python train.py --n_layer=15 --n_head=5 --n_kv_head=5 --d_mlp=1280 --activation="swiglu" --positions="rope" --qk_norm=true --init_std_qkv=0.02 --init_std_up=0.02 --lr_mult_down=2.0 --beta1=0.9 --lr_head=0.00801 --batch_tokens=[131072, 262144, 524288] --doc_mask=true --steps=4280
MLP neurons of a small language model. Each row is named by its layer, matrix (gate and up: input weights) and neuron, and shows model dimensions 48-143. Each number is 128 + 24 x the weight over its row's rms, rounded and kept within 0 to 255. A neuron's up and down rows have the sign that makes its largest values positive.
A block is one neuron, or neurons of one layer that tend to fire together. After each block is what it responds to, as a language model described it from the Wikipedia text at the highest values.

L7.gate196 [ 88 145  98 103 165 130 101  74 144 141 132 143 136 126 118 139 154 122  72 100 146 106 125 123 158 106 144 116 133 177 112 159 121  89 112 131 127 136 135 165 124 162  93 142 135  91 171 132  92 102 120 117 137 147 165  99 145 114 164 127 105 149 111  76 134 151 175 114 144 133 148 138 115 126 132 127 133 140 120  90 134 127 141 159 141 110 150 117  91 124 143 102 105  92 106 122]
L7.up196 [170 112 135 141  98 151 145 108 152 147 100 148 121 146 147 127 105 139  76 129 133  97 113  91 139 114 118 182 116 129 184 119 101 152 123 138 176 136 148 128  89 103 161 134 129 158 122 150 152  95 126 121  99 126 105 141 149  96 132 132 141  88 128 134 132 149 104 157 152  88 143 137 149 169 112 146 120 144 115 125 105 107 146  70 121 136  92 132 127  88 163 120 110 106 115 121]
L7.gate373 [ 81 127  57  96 144 113 112  84 147 117 122 125 139 111 164 154 164 133 111 140 123 119 110 119 117 120  94 105 135 133 131 132 115  96 129 133 176 150 173 127  94  94 184 163 129 111 101 118 119  99 102 121 105 209  99 150 107 155 102 126 117 136 133 113  83 114 134 110 175  76 160 102 165 138 120 120 101 125 184 121 124  77 134 101 131 104 169 152 125 139 125 122 179 139 136 121]
L7.up373 [107 146 123 107 145 120 121 139 143 135 125 132 101 120 183 136 157 119 112 141 139 141 152 142 111  94 154 143 136 190 129 145 101 113 159 141 128 142 110 164 153 134 122 113 128 131  88 112 107 156 127 137 104 127 122 141 158 147 117  98 155 144 150  95 152 100 152 151 162  97 135 123 126 104 116 118 103 165  97 152  85 178 114 160 124 105 156 159 114  84 165 139 129 148 175 106]
L7.gate540 [140 143 142 136 142 120  95 146 100 156  88 158 132 135 105 128 172 180 137 139 138 114 145 124 122 105 140 124 117  69 122  95 174 126 137 136 121 115 137 165 138 129 160 130 120 116  81  95 122 109 109 136 106 149 126 151 119  69 136  95 132 109 116 111  76 153 149 145  84  88 182  70 142 127 117 131 119 136 123 109 101 117 135 142 138  83 153 169 137 130 146 144 118 172 142 153]
L7.up540 [136 138 108 147 113 112 117 118 126 164 103 138 140 115 117 120 145 136  96 132 147 136 126 127  95 157 137 165  85 122 124 127 127 110 196 155 139 115 139 144 148 144 166 146 104  91 120  86 125 140 112 107 152 128  95 117 127 133 111  99 120 128 126 140 139 152 117 108 169  99 156 113 140 147 101 104 171 149 105 168 124 163 134 138 140 107 130  78 125 125 111  99 115 150  94 112]
L7.gate630 [105 103  92 104 168 130 109 138 152 127 120 118 120 139  82 111 131 102 133  84 133 149 135 107 143 117 129 138 128 178 161 143  93 119 140 142 217  97 126 171 119 111  82  96  64  75  78 143 126 117 130 147 101 124  98 128 140 119 125 125 160  89 144 120 131 115 187 113  95 141 129 119 125 131 109 135  99 105 169 124 103 135 164 138 178 113 163 143 138 126  98 170 135 152 109 127]
L7.up630 [130 110 134  73 123 150 173 155  93 113 148 147 104 116 147 141 123 164 119 109 115  80 146 141 108 158 101 170 146 150 151 130 106 130 134 106  90 121 155 175 154 137 130 131 129 109 120 119 131 132 155  86 135 112 121 110 104 104 135 110 145 136 151 184 115 116 141 162 149 103 127 115 139 142 132 113 130 161 146  98  90 144 147  80 104 155 147 157 177 142 130 152 124 144  64 128]
L7.gate638 [ 94 141 144 135  99 118  95 115 130  96 132  94 146 155 149 124 203 156 148 159 172 176 119 149 100 136 123 133 114 105 143 131  98 135 121 145 122 116 137 120 157 155 110 159 119  99 138 124 122 138  83 143 133 142 125 135 166  90 130 106 138 148 118 112 106 112 109 152 134 159  88 136 145 117 123 148 114 168 103 164  94 106 141 140 146 117  91  55 107 118  96 158 143 103 171 133]
L7.up638 [144 134 120 117 120 116  90 131 131 116 115  91 122 126 167 124 179 149  94 127 139 109 142 162 117 120 108 153  78 147 140 158 114 104 128  88 162 111 142 153 119 112 134 106  67  94 140 151 138 148 101 124  81 140 131 156 158 133 149 114 121  97 144 169 111 168 144 179 149 114 130 170 156  89 116 142 100 133 112 149 100 125 124  97 101 135 100 133 114 118 118 127 135 142 153 175]
L7.gate766 [167 121  82 122 181 164 146 144  96 133 124 149 127 147 143 121 138 138 112 133 154 116 128 141 121  99 117 138 133 170 133 158 109  94 129  85 140 129  75 202 142  97 131 159  91 119 146 152 119 134 141 120  87 135 136 112 123 134 109  64 107 174  94 136 131 161  96 141 140 151 122 140 131 123 166 115 132 159 140 133 157 155 176 141 150 153 163 149 107  97 114 161 100 133 115 160]
L7.up766 [117 152  97 128 120 118 136 121 140 113 150 170 147 181 164 101 120 154 136 111 154 128 177 102 119 128 108 109 138  99 159 122 118 136 117  86  83 134 170 147 156  98 117 105 154 131 113 147 140 117 142 137  83 145 145  98 115 127  78 110  84 127 142 120 170 151 114 105 123 137 127 105 131 160 128 136  99 168 140 112  96 117 134 107 134 132 133 136 103 152 106 146 170 144 133 179]
L7.gate1060 [100 100  97 118 115 115 134 112 151 149 141 121 106 129 115 150 169 149 167 131 115 173 123 117 123  98  90 118  83 120 117 174  84 146 132 100 116  95  93 176 120  98 113 147  89 144 158 148 121 112  76 100 129 163 135 114 131 100  83 135 136 153 113 161 130 139 162 166 156 165 110 167 168 141 152 111  83 181 133 142 127 120 166 138 102 124 138 131 139 105  82  98 101 127 142 125]
L7.up1060 [135 115  71 124 102 135 156 147 123 121 173 161 107 106 124 100 138 163  80 112 138  85 141 121 140  90 141 123 125 125  89 136 130 113 105 109 173 134 156  88 142  95 137 153 146 141 109  98 135 114 147 135 109 113  90 124 181 120 137 135 145 142 149 134 137 129 120 169 134 155 134 123 150 167 143 102 119 172 108 184  94  82 111 109 129 108 105 135 137  98  78 152  75 126 163 132]
L7.gate1125 [120 138 113 118 171 160 100 132 135 110 137 117  97  94 111 101 155 122 102 130 160 123 120 111 105 124 159 100 156 108 145  98 161 111  88 144 132  96  81 149 190 135 129  86 120  99 135  82 114 106 105 152 146 172 160 102 123 133 185 131 133 155 126 161 124 157 111 114 148 157 127 141 142 112 174 107 124 143 143  84 140 106 167 129 126 132 124 128 130 122 110  94 163 135 109  97]
L7.up1125 [111 180 107 142  92  93  95 128 132 121 169 114 122 110 128 132 102  91 134 164 126 152 146  92  69 117 124 108 108 105 158 152  98 108 136  95 130 134 152 173 126 184 131 128 142 117 111 152 141 172 114 141 137 178 105 115 156 107 138 123 133 146  99 158 157 166 139 183 121 177 127 135 144 126 149 129 137 140 162 105 146 141 163  73 121 125 139 136 136 108 106 130 118 105 127 143]
Responds to: Prepositions like to, at, from, in, of just before a place or proper name, e.g., sailed from, games at, Battle of.

L8.gate901 [124 116 131 156 116 110 140 157 131 118 135 152 106 138 125 133 154 120 108  96 103  91 107 149  87  91 102  94 157 114 127 112 133 107 131 137 128 152 120 167 141 132 146 162 183 160  99 134 143 154 129 109 128 145 131 135 173 111 133 148 145 108 140 109 139 129 149 118 141 141 136 133 108 122 111 118 105 133 121  89  90  74 128 106 147 154  95 148 165 131 151 158 145 123 123 136]
L8.up901 [152 176 133 162 137 100 175 135 160 180 153 123  98 145 144 134 150 163 159 157 165 153 122 173 123 114 131 132 127 133 115 129 131 138 148 140 112 166 119  98 170 118 112 140 159 169 107 145 112 145 140 119 133 142 117 106 123 158 128 152 104 150 143 127 103 106 147 128 145 127 146  96 130 136  73 112 126  94 155  94  95 105 156 111 107 153  98 122 162 126 145 171 138 157 124  80]
L8.gate1023 [179 122 128 124 146 157 140  92 106 100 118 164 139 161  99 124 141 157 108 122 109 125 152  94 151  78 114 112 151 118 146 144 140 144 150 131 128 134  97 112 108 124 112 109 100 155 165 130 158 119 144  87 122 144  92 112 110 178 122  96 148 124 180 132 163 132 111 127 112 110 161  67 138 155  66 137  80 149 179 129 115 120 128 134 139 120 110 172  88 119 124 109 167 132 127 117]
L8.up1023 [ 93 123 126 118 120  97  68 117 141 111 111 116 117 151 143 118 117 149 118 124 136 134 181 154 101 146 141 129 113 151 128 132  94  78 139 142 161 143 108 168 119 149 153 153 142 131 154 107 137 149 172 103  92 118 111 121 128  88 114 177 152  81 164 102 140 123 106  92  95 132 124 104 168  88 152 106 133 107 130  96  89  99 160  59 177 102 110 106 132 151 121 113 109 142 105 120]
Responds to: Opening parentheses, commas and quotes right after a completed noun phrase or clause, before a gloss or continuation, e.g. "casket (karanduwa", "Center (SCIDR", "unknown, but".

L3.gate50 [158 169 149 118 127 110 141 158 171 128 131 136 107 103 172 128  84 118 109 136 137 106 127 140 125 124 118 100 147 139 157 125 108 183 154 128 147  76 161 115 110 110 107 144 135 114 135 139  81 131 149  99 126  92 149 164 152  87 171 111  99 138 146 160 155 113 140 117 120 152  62 107 146 107 142 148 128 136 124 128 183 118 142 151 102 135 166 142  89 154 127 108 173 109 145 116]
L3.up50 [151 155 161 141 127 149 113  98 161 122 133 126 169 139 130 131 102 113 130 166 137 140 126 147 103 140 136 120 107 102 137 135 132 163 120 134 125 147 140 113  61 139 146 148 138 103 105 122 113  76 158 117  88 137 123 130 131 113 140 122 121 193 148 122 142 174 122 149 116 124 152 122 123 156 168 139 176  99 143 146 111  58 134 137 165 119  89 132 125 130 157  78 141  91 150 144]
L3.gate121 [154 136 130  79 141  96 133 140 176 114 132 142 117 140 150 110 187 133 112 153 136 100  99 110 161 154 156 129 105 132 115 139 151 152 186 119 102 168 159  75 138 138  74 117 139 165  71 119  79 120 104 127 127 140 129 131 139 115 137 112 146 147 128  67 139  96 116 139 105 116 117  94 108 121 152 114 170 117 102 157 100 123 130 171 137 110 168 138 129 164 149 122 111 104 143 105]
L3.up121 [150 124 112 134 142  99 183 136 130 101 166 134  89 160 108 113 173 135 124 145 102  90  80 130 135 119 143 130 137 138 140 150 156  65 135 138 134 123  98 115 130 168 122 120 128 168 118 142  92 105 161 109 127 162 142 151 148 130 129 102  94 120 161  84 182 147 117 105 134 115 112 147 166 145 115 113  79 130 123 125 126 143 130 116 127 104 158  78  98 120 153 106 129  91  79 172]
L3.gate1015 [153 131 170  79 114 156 168 117 130 146 143 101  96 140 125 164 123 136 100 115 128  93 109 158 131 117 142 121 150 131 160  93 134 137 106 155 123 128 127 157 163  69 134 172 124 146 145 147 140 152 145 164 142 195 158 130 125 154 189 151 139 123  66 111 145 121  98 128 152 120 140 125 147 110 116 116  88 112 148 127 100 146 192  83 141 113 164 120  96 117 166 144 120 115 125 101]
L3.up1015 [122 107 133 154 141 128 132 108 147 166 122 165  97 133 153 157 140 151 141 157 162  84  86 143 118  90 133 159 144 136 138 131  99 173 139 125 104 112 103 146 138 110 116 139 137 120 122 144 147 103 159 122  95 121 142 117  84 122 177 144 120 102 121 119 133 118 136 135 125 127 171 158 134 127 123  81  92 139 116 169 103 123 114 152 139 170 146 119 103 146 134 101 124 126 124 134]
L3.gate1101 [175 136  87 120 103 143 125 179  90 118 119  98 103 127 149 130 129 161 122 176 103 155 120 124 111 125 142 141 127 130 117  88 106 115 138 131  97 126 152 107 145 122 123 110 133 154 146 131 155 133 127 125 133 164 112 121 157 129 135 164 137 140 123 115 154 125 111 143 127 102 160 117 183 158 171 177 143 107 134 104 116 134  94 108 123 172 166 121 162 158 130 174 121  91 120 106]
L3.up1101 [120 146  94  67 149 131  92 147 136 117 158 112 130 156 127 130 104 107 139 142 135 135 120 121 129 161 111 149 111 120 147 104  77 131 124 162  99 129 122 161 117 149  93 139  75 150 108 155 145 108 138  81  95 186  74 105 109 137 110 148 107 125 170 152 119 162 109 128 134 101 137 138 156 107 101 163 101 150 105 130 100 134 143 150 110 112 135 132 122 117 138 138  86 142 169 153]
Responds to: Final word-piece that completes a split noun, usually a plural or agent ending like -ers, -ors, -ices, -els (wrestlers, surveyors, practices, vessels).

L3.gate35 [154 146 136 116 136 122 136 130 128 179 144 165 114 128  91 166  92 131 124 154 122 100 136 137  95  87 137 162 150  96 166 113  78 122 127 153 143  88 123 111 172 126 131 113 123 114 148 122 132 120  96 141 101 116 167  88 129 110 156  99 132 148 145 138  91 144 150  84 138 125 148 137 138 153  94 126 151 104 142 179 142 154 101  95 103 136 114 121 119 109 112 153 107 139 120 139]
L3.up35 [100 138 107 162 190 124 124 178 126 171 119 112 106 121 133 171 148 119 112 121 111 121 127 121 154 118 162 116 117 139 144 144 124 113 138 206 130  99 153 124 165 117 113 128 184 101 141 124 144 123  93 126 128 130 131 125  87 120 142 114 140 111 118 143 125 126 119 107 111 112  86 117 120 166 112 123 104 168 163 134 124 149 102  80 145 116 142 115 135 101 147 132 133 124  74  98]
L3.gate483 [119 142 116  91 128 163 139 158 168 115 142 126 128 152 119 141 118 124 114 155 176 158 149  96 105 145  94 134 120 124 116 142 170 100 122 117 142 125  69 144 107 107 165 132 103 127 131 176 119 117 161 124 109 152 130  88 139 147 139 106 121 127 108 135 138 130  94  91 133 112 100 106  94 109 122 123 112 151 159 131 123 142 117 136 144 116 160 163  61  98 136  97 138 168  75 139]
L3.up483 [103  88 118 123 128 134 147  91 140 110 151 133 131 139 147 146 132 117 145 109  94 114  95 109 137 109  86 154 168 128 115 163 138 149 166 107  96 118 124 113 116  72  95 130 173 125 116 161 184 174 103  82 113 117 139 128 129 140 132 169 130 129 122 151 154 144 135 145 130 160  99  82 121  95 122 165 120 156 173 131 166 122 152 140 137 117 154 137 123 134 122 149 151 142 122 138]
L3.gate1219 [123 148 111 135  83 163 106 134 105 105 148 102 128 115 114 141 120 136 177 123 128 115 105 139 154  87 165 141 139 123 149 156 149 109 136 113 195 129 106 123 129 135 126 137 103 119 152 134 165 108 134 164 100  98 118 126  96 136  94 133 119 130  99 136 166 138 132 175 117 142 111 152 151 104 110 149 136 110 178 137 120 132 151 128 104  78 133 161 127 116 128 163 109 144 127 127]
L3.up1219 [158 113  82 144 146 157 127 121 124 135 114 108 108 142 138 121 141 138 130 111 117 122 164 114 102 160 150  82 143 166 133  90 136 123 116 111 112 130 118 127 116 134 170 128 140 121 153 149 135 146 128 121  95 116 183 145 100 136 131 147 125 113  97 122 136 122 121 135 127 136 111  93 128 117 116 139 157 138 108 179 103 174 142 131 105 101  94 153 185 123 130 164 126 124  90 192]
L3.gate1255 [100 144  99 144 112 138 155 110 145 146 166  98 121  96 125 123 109 165 119 139 136 159 113 135 153 116 132 121 142 145 121 128 110 141  93 110 168 101 110 115 131 121 149 142 138 175 137 164 148  97 117 127 138 171 118 124 145 161  83 119 188 114 123  90 179 112  75 101 114 137 158 123 127 139 143  99 108  99 157 123 146 122 147 102 162 148 123 103 136 102 124 149  84 135 110 144]
L3.up1255 [142 129 100 156 121 141 129 123 148 126  95  93 134 152 117 118 136 159 107 130 131 108  94 148 124 149 134 136 138 155 122 149 143 133 126 109 122 133 119  98 137 160 113 138 127 148 131 120 118 138 102 151 123  95 114 125 144 132 121 162  99 135 147 105 161 172 177 113 109 111 124 122 103 123 122 130 122 142 108 125 130 164 110 131 128 155 157 137  84 115 140 150 158 125 100 144]
Responds to: Mostly "to", "and" or "until" closing a from-X-to-Y range of dates, numbers or places, as in from 1895 to 1898 or 20 to 30 km; weaker on "not"/"though" after commas and table pipes.

L8.gate31 [143 144 144 130 138 142 130 105 139  80 125 141  78 116 137 151 109 148 116  80 161 129  85 125 104 115 131 142 134 169 129 153  93 143 118 114 165 119 144 136 160 105 142 165 131 125 133 126 155 129 124 134 103 123 107 124 134 109 111 118 160 126  99 150 127 158 132 111 162 139 157 136 141 102 130 147 138 134 140  90 172 122  80 143 138 152 154 149 126 135 174 161 142 168  79 146]
L8.up31 [127 142 157 109 181  92 109 139 131 139 151 145 125  75 104 124 119 145 139 111  91 164 103 122 128 112 141 128 165 136 122 105 178 152 135  99 119 122 105 134 109 176 116 126 158 168 105 136 165 150 112 125  82 110 126 113 123 140 160 150  96 123 107 165 110 123 137 135 130 123 116 144 141 109 141 135 103 139 119 119  97  90 187 127 133 112 113 116 111  99 131 136  86 128 111  84]
L8.gate1141 [153 156 146 137 157 107 139  91 116 142 172 167  92 110 127 141 179 116  80 143 122 146  88  81 114 113 124 132 114 136 152 110 136 122 108 105 153 115 105 141 165 107 119 155 116 125 106 131 106 141  95 153 107 141 124  93 133 106 113  97 130 139 149 132 111 157 125 179 142 158 151 143 151 153 117 149 107 158 149 144 107 106 126  86  97 167 140 162 137 106  96 140  94 129 123 125]
L8.up1141 [142 107 131 138 155  97 130 106 155 138  97 137 128 113 148 150 163 102 109 116 120 135 141  91 151  83 106 135 177 155 125 135 155 113 105 155 152 137 115 122 141  88 153 133  80 136 123 125 147  84 155 136 101 130 119 125 107 125 147 119 155 120 104  92 127 177 140 116 149 126 142 166 182 190 123  98 105 156 127 131  99 120 146 136 150 111 126 110 122 107  82 128 101 122  98 141]
Responds to: Prepositions and separators right after a named institution or event, just before its city or location, e.g. University in, Championships |, Company of.